Weights of a small transformer language model.
Architecture: LayerNorm before each block, learned positions, tied embeddings, normalized queries and keys.
MLP neurons of a small language model. Each row is named by its layer, matrix (down: output weights) and neuron, and shows model dimensions 0-127. Each number is 500 + 40 x the weight over its row's rms, rounded and kept within 0 to 999. Numbers have three digits each.
A block is one neuron, or neurons of one layer that tend to fire together. After each block is what it responds to, as a language model described it from the Wikipedia text at the highest values.

L2.down1155:519447526459550429520486485520581492530431545509498504494583496549495473467477435492517494505469558506466463553526565441545544519472532460529542511520506499457533540475522491482524558558537570470523439527500427559526517464426531487479507469413543558504528457478449453566546500511444472550437569496522498482457572514456516549476535456495442504525491507471440479424500549470505503510523
The word "of" joining a noun to its group, strongest for sports leagues and seasons ("division of", "Bucks of the"); also dashes in win–loss records.

L8.down326:459555513459433466475536483520538479462481530471583532501488456499512423510481491463462595544538454503584436508549467528490484612483537534507414487374550483562558510529446560543475492504523514522511488482477480499484515528460437537516496551538486433474463527513473469481498474516464532471538482511523567472480397557522529513500481519555473492495565521432478488501476501520475471474455
L8.down824:462510532505460515506511564470481488551507457501535499537579443555516464482523565454465443516491456528531483498453502502547418598533487508492513453498554481501515529513477488538461534468499486509486493559485505521409520477419438467547494549497502476412475554485489472507460512494415488383501487476541536508497592516501533521558484517517542521552419486435567497527507535479466539513448
L8.down900:521507505520546591546498493509468496448459490498487474512544526533515492423507543505458430444410532411422516449541526462518469556514471508496531433479530460489443500591473515505575478476491526472442498484521432539510519466460439464538471418444584465494528590524526428585509537512513534416533460483470506477479456440499489534533560461458555540516495482566526432496492474510465515563501
L8.down1332:479469499524508484460442465518463552507469428447495522565609498468483529439535513472509453480484520470542523514481545431451528472528457538460418432497391413545547502479430557484565508533486476498529543445528480472534490491481428444528434414516546488519423511523451461545537518564521531383526475553517468436591468512471560477476514533449460452465520528524507473513510457450477503511466
The first digits after the comma in thousands-formatted numbers in election result tables (3,8, 6,5, 192,14), plus words right after mid-sentence commas.

L7.down14:518490461437547463448471503498527454517502559490566460524488532495497436498490546547464536548478474537487527468517576505489476423550472508460467448485501448489497431492482544493465514561468416509558513544503546517476562457568520448545515471538455409418495476524484478514534503512448509413473451435573386517490452499497459493491581461513453515517482468519507471597499450554545527510384
L7.down196:489453533553473509470468529485530536525577459502547496482501515462461477491514510503504538503510516471569410450519550472453578531528537529521559480473512642483493462520507491485475466480542519421462486478514515392476558552498533515468489520521512508537516464495507445466508498531534416482482534469456538459549514536507508469388494559515497470547417544481504514403525429426504472440507
L7.down570:489448502522480500454498507492504513525492567453505458437475499510506531428485526542537459492500531440552529498557486506559546536464525470525585465483579474503535517399489518502508535499476536526478465493490531576465523545544517499522490442530500498514515535430509497446471539468536475353490513540558495488557455476441542497566460498466485456456526397560546470514534509487482540512432
L7.down639:505548546527446535408460516463537539543540475486468531470543444490486466531488476554560559506497531445516536518475575509496489482514502476492474512536435486460479471508482546508456476525503496497531462456481528491557457510539440464528533544543502537495488458470487479510591524438469496388516545513491458494532493523483580456470539443536492477514586497535468487538461450510475507502461
L7.down700:509424485492510495498530468459581540500472541509564482440514546399463474541530534479495480489530481513584453410504499489452491491511477507468502518561552523473389548484498543521469467500460486525498483408485444518497523400459516507543461532546503479510527499487537473491477482561486573481524472525559497489529452443442490497483490519494534507433554571487475575470579472440503512519488
L7.down728:459479497558558546463523511487480483488523442452505542459543481488523554530555502482478532450531458532536571418498496497505408464489485524478496430476492470448537483455412448521543484493475477561479435502383526521466472562441420542558527538539527514591482547530516448530452514486523505408469528463475468463510532531555500506493543460468481446452502504517509430522531446483477496498502
L7.down750:533458544470523528515468541503536548543416543501522540577478559432507540490488506544505519447488499578519510531526490525494528450431440578494523515487474496451488428546552516558525588492543547523504496549542564543534584523519406497509514470475551557510511483582513492541521464465520540441441460508528510536507513517505505489445517504497444469488455468496514536490384504519493498545611
L7.down801:493451497495540492580513508563491450534492589566486563502512429539470517480510401520496523467515548407574413538506495427578511522553500524483574533460528532542448552445537529539386529467490497455418474554520578465493509495525504514508479503505529565438506440498450595526403465470481453391528539563510483427518479474522532489516502492493505503570422536516536479477498423556494540469443
L7.down812:446586427503508471526443574467528486582498539512493556504464534561481597506507491510421528457516449509492485503546587505482485479512479468584493476568496462529586486483500450500493487505495538479410574496469428578501480518483511536492522481353550521519460438477485561514457495564525495440485458506491516509485474517441515485450498490494473444475481499519505479489505537506557481493556
L7.down1008:468467494521531527467471519558539492539434470460478458556455523480466527485539418435492541444484569457567473460509461561513541493548428513470589540480528554535535500519479590525460520437514538479526528489551546504475513457440580520493472479497519532514451422523450500490517394442562501455513556472512560401469528565492480499452483529498535442484429491466511507443471490544478492448533
L7.down1110:511470539562495465455464504583463506547513487482416568464516464464481500511566551518520511473521498517530461438452480543436455474568588464523537505448539524496495552434506412487482496508544507468549531500487531533514493564522510393494555577499477454464463477510502469392454516478528533395423536544497511485495621475478543457456532531524509457477479520494521495527486476556525453475467
L7.down1196:490534461518608443584483537490519468523528466424502504490444551577425529554502469459446504564488590443456571434437496498523551533528503456516482499534545455506483519521525519537496510498519461554581481572527573539460476485496565463475498486467510547480504457593432517471542480533556411419459480487504469529493484515516416483447525469485481506512492575452476486535460562570530552484498
L7.down1318:476552508484485506512528544466462464511462571406518477517515455533499541520528498504513493479517532548463564530523509500550550500467504512552478506525483535513556456542454521479533429502561520585484461500445410482537471492473465492535493522416527542567453506466524543450477554549556482472450509537450478462516509507492499541445497494459448507444474558549496473506553484465514539494509
L7.down1365:498475498468547534495525497511560547527540463548526420490501587451535535371497552528538510521510487477449520471488496488464443533535515484462527492539472469535469490480458555542524573480498446469436544503455490459470482514521427512432489512483555494506494525495438482556513555490560513391497539555511487511482521543499517548517508515506433488479497503477484512586422513513507507514494
L7.down1396:487475548476488468487522554544477551414510575520474488429477483530499521506547633441536457504470496526534476505449512387518418500470475518525531540554531523498502514533537511513392455432523545547408461404503541499525502464529535436538501515505451535573445528501456444540493495489499408450563497511470528455526516567517463490474529543444517479493449533447516474518479574452509553504513
L7.down1425:505545443570491468490536503456484473481473563482470504524501467456465464445473406564501492509558470472569512431566479498486441505533416414501488472480537500359473548481439515526522510499464509505502440478488471490547488494468471531650500514532542562482502536552484485535448561504471550484468489560523464506461476448453541488483489515550525507479538418530517485533488489539504469496512
Number tokens opening a figure in table cells, chiefly vote percentages after a vote count in election results, such as 37 in 37.9 or 43 in 43.1; also totals and census percentages.

L8.down178:452499511453468455489497552580542492552438574480529526498510574499502537578455574507565450498509457514492543563480454531513491473456446474483512560445537425567465543489524553488405438514493486419529564501522492484562498463545498549440564471470481516555486489521500527488429551434537554464498569510506522524485563513525480535510533544517517525460474517467523542559467488460539501466436
L8.down225:490504450535433565539534429561499537548499485415489506452523504557582607504508526503431465460491460484519496524481480477490458511568433394571535516535536483515456501571551518534537498477512520541441547455523479413476547546567465528467551553511532534465513483517514487422513473514533474556504499501560513568505511522434516500453466509494473530471446481563478484540441486493554520540498
L8.down448:431476495523483501551570479521469536544501441528504542540514458477444505512500557507479500499481551532497468421482472511502497532473457514540455462388523466527505546569440451493507438544510484538484522505511479525507517439493525549484518536505542480484508483461554506549538541501475535593465532522554536501542537526456567474476577499520503500506488423516510528573587548470558500517608
L8.down671:502433528513462520470494543515504475488535409530453500557466492487463526481526554502511482470473545456461511412461457491500522529447446415504566402450494489538504520500416457539554516468473487421554478541480506515428515527561541479557536531503522453474534567475459513503492462540529501470564515445512453502482546536493505476585545465568483492527490514548465504527408449545499534472490
Final pieces that finish a multi-token word or a noun phrase's head in expository prose, e.g. hyp-ot-hesis, determ-ine, ref-use, or release after "only studio".

L2.down983:526468498566472504481475510578528461475479496555513436529518502475457462542483402450501531502466510501495520466467422473511479528440487527467480475405514517479550563487523522508540498539474518549497458558446526498505447507476560478513506465545533578506497575507425535505489518415455504506502471541452462473471522511468488534612511475529543523475474490526528503451467488584577465480568
Two-digit number tokens from about 13 to 38 in tables, lists and dates, often split from a longer number, as in District 26, August 26, 18|23.

L7.down12:528548523497506457571519565466464476514508510493501504501532496491533556394517485518465511447506472509557523558539445524494588478480520463479504567444543558487497534560473453505488540566518457535456507442494419475484509557454497438481540494458503429434465448509557479549440450507450452520458435576431580498539421473551498462596503459542455500504477487545492533469495501448519544502482
L7.down58:512443438495491522443529515485524492431464550473472541483501454578470569465477520422528557437516486509533477516476496554498531467449461432520455519589504524553502481477438527477484526557472487408520481538532509495557451515584501457471487549432500480467478538556458471437512567538503516637464492536431511542529527441483519504486532531457460532501476459488470519540491489488448539505516
L7.down216:523528479498580477551550511546584535466519447500498506570511429492526541455511494486565595521463559509478466495514489567447406437558470502499470431509487493525521540556419545551600622541568477462495489490501437452477434556521513471466471484493467526505506511485467452487477538488500521422546536516449438535512534485467513523510501531530483540467427441494497486451494497521530496493513
L7.down302:514511502460499508513451438497382490488452534522454555519530515488539479469488534526514495487535511528479502580491479492404582494521492533498489517461537561549495551572532494512440561475521487487507556507498486517441523543560501508528474524478441558474508532516529509465544451502567534490536459442593555502497475487491558499453472482502479490503572531539478499513433507525464524452562
L7.down335:492461433433475491526454580464545428522489503482488469512475502514501512573445535507515496479496444474543533523482441455491522514504445461416508487497442600557468541481529500473503557495474476487514489443523487532490561456500528495519440493447498527385521479463452489558508545552540502569524475501514450530459515545469557562446519530509514508485435501525468530506470464553528493515454
L7.down417:485474507491530533434463560502493492572481395469510527503531489522453452439465426572504484524493501531467489500511458515550512464441466551444503470493491480548515449513501493466548513497490448465500426506577611561476533531525485541513456527506542475486480484459483512516554478526447435536432422467527507495449503499479546481556492450515533487493420482535540479584546462591519519506477
L7.down477:496459492510487523528436438533493541438508514500563496488500510457534571489466489437462491470474495548455495474433465518506498539505509475482451437503488492536504586500474504542539518553490467526474451531462496529481524554547514445469466493526462529508486514579453433478562497487569533491476522461424399468533505446457537569510532460481471495443496515511429466491472591548436489498532
L7.down614:507540463478529500523581482470509513503524467494545490503491465475509505454545542492521438499518517542474546534481484467466458518499468593463499405538573573556481423517493450484464535518484517513504493458493470506522515461519387486500391516528444485437420549559541466539508449500422469422569504528477500461487475504555457462506510538585519520466526472452459542463515520465527480446467
L7.down641:504501516489531521610446498493508497509505475441505447501511534477566464535465472461467480545535443473446463483438498560463550549484414494483474468497488474547545607503497515509486513559479491485500585524485472464486581452526612540482484500463480491516463500591436478496476561478558620462438470467509467509547416444453497543463558488523473420501573459470546476462521570493468499481583
L7.down697:519527524474522505441444468473516535496460529558436534489485551484456529528484468529491519482445426441517430442548381531429492508517417452524463488458532498447474475481507509474418462555475521494519555496471549522488572548523586441571440468502550558470477541452478518515451453513465464425431521475447487541525524481523508535528567492475494487494499536470501515399488533493478501514547
L7.down718:482490499488485515494494450526478532501544502514484576491550499429551512489412461542485510454464461475534460485417522520501550455458529479487487532502501491543482532430498541485434518466560433480474492514492510481499457429558491457547446526450506512432463545533538484519509480541560475570520515505515535551434463519476553542485508467487560457487493456499430467541490554525448430559512
L7.down738:490523520467500516510521491500504528537480431499481534470516499513474464452494521535529529512454501482523436507518504571572480569516513564513503414502531545551520555486504555423393426451496489433481522473415563489541551484535481550583492416524471502507535554492440418483494512463488508483443531543541522432542465522490469501438457442488455497491512491528433414578574440510506490566523
L7.down933:528479547485543548495473479520493464490457502526508437411493514469474492520445471500513510505489562458474515439478580544523490512550513455391455406454557481556522548579514449545580507481560475532501496463445467501509489477578500538524502509467403500516473465519532463548427542528485529451517460528552460469521437460524498478488555534536508522523594480455504492561546559570518494444516
L7.down966:471495540466505490434498551469509508514474464478547456525543525514512531453552518511536551547483529546517472542465495497477495520435471415540469462503537556492489491488518453423446553524481445543503593476430436541536552541529467526471498546549475458484464550516539576555483462500539431457459560570428478446487484576513467511579441474571577472499555414525522490516456507504458483479565
L7.down1000:475529544540560482476502488472401545506451480567478474544456520475470464569508528512502491575510524506461473486513450400526476583503459566415484587454591549561509543520546506505498488555443508456509478465545520519561534463512500539514513499548514569452498528552545460571454552462465496484477497494500457536560473569494421492494491520471464520458569455440527515487605510430518530505510
L7.down1485:468487512510509501507432499437533463464547509514460488501465498489433504456502536504539533484490499500452565478582469514458435486523547527603568467526494497426449468516465544501471489465451502467490483504535437578453524515533485482496467522473592532587473499511533534436518486457532452501490397443509520489440517584578481516476488505411434427446419546579544552520508426548526471481442
Mostly the preposition of after a relational or abstract noun that demands a complement, e.g. help of, supervision of, daughter of, part of; occasionally with after tasked or rivalry.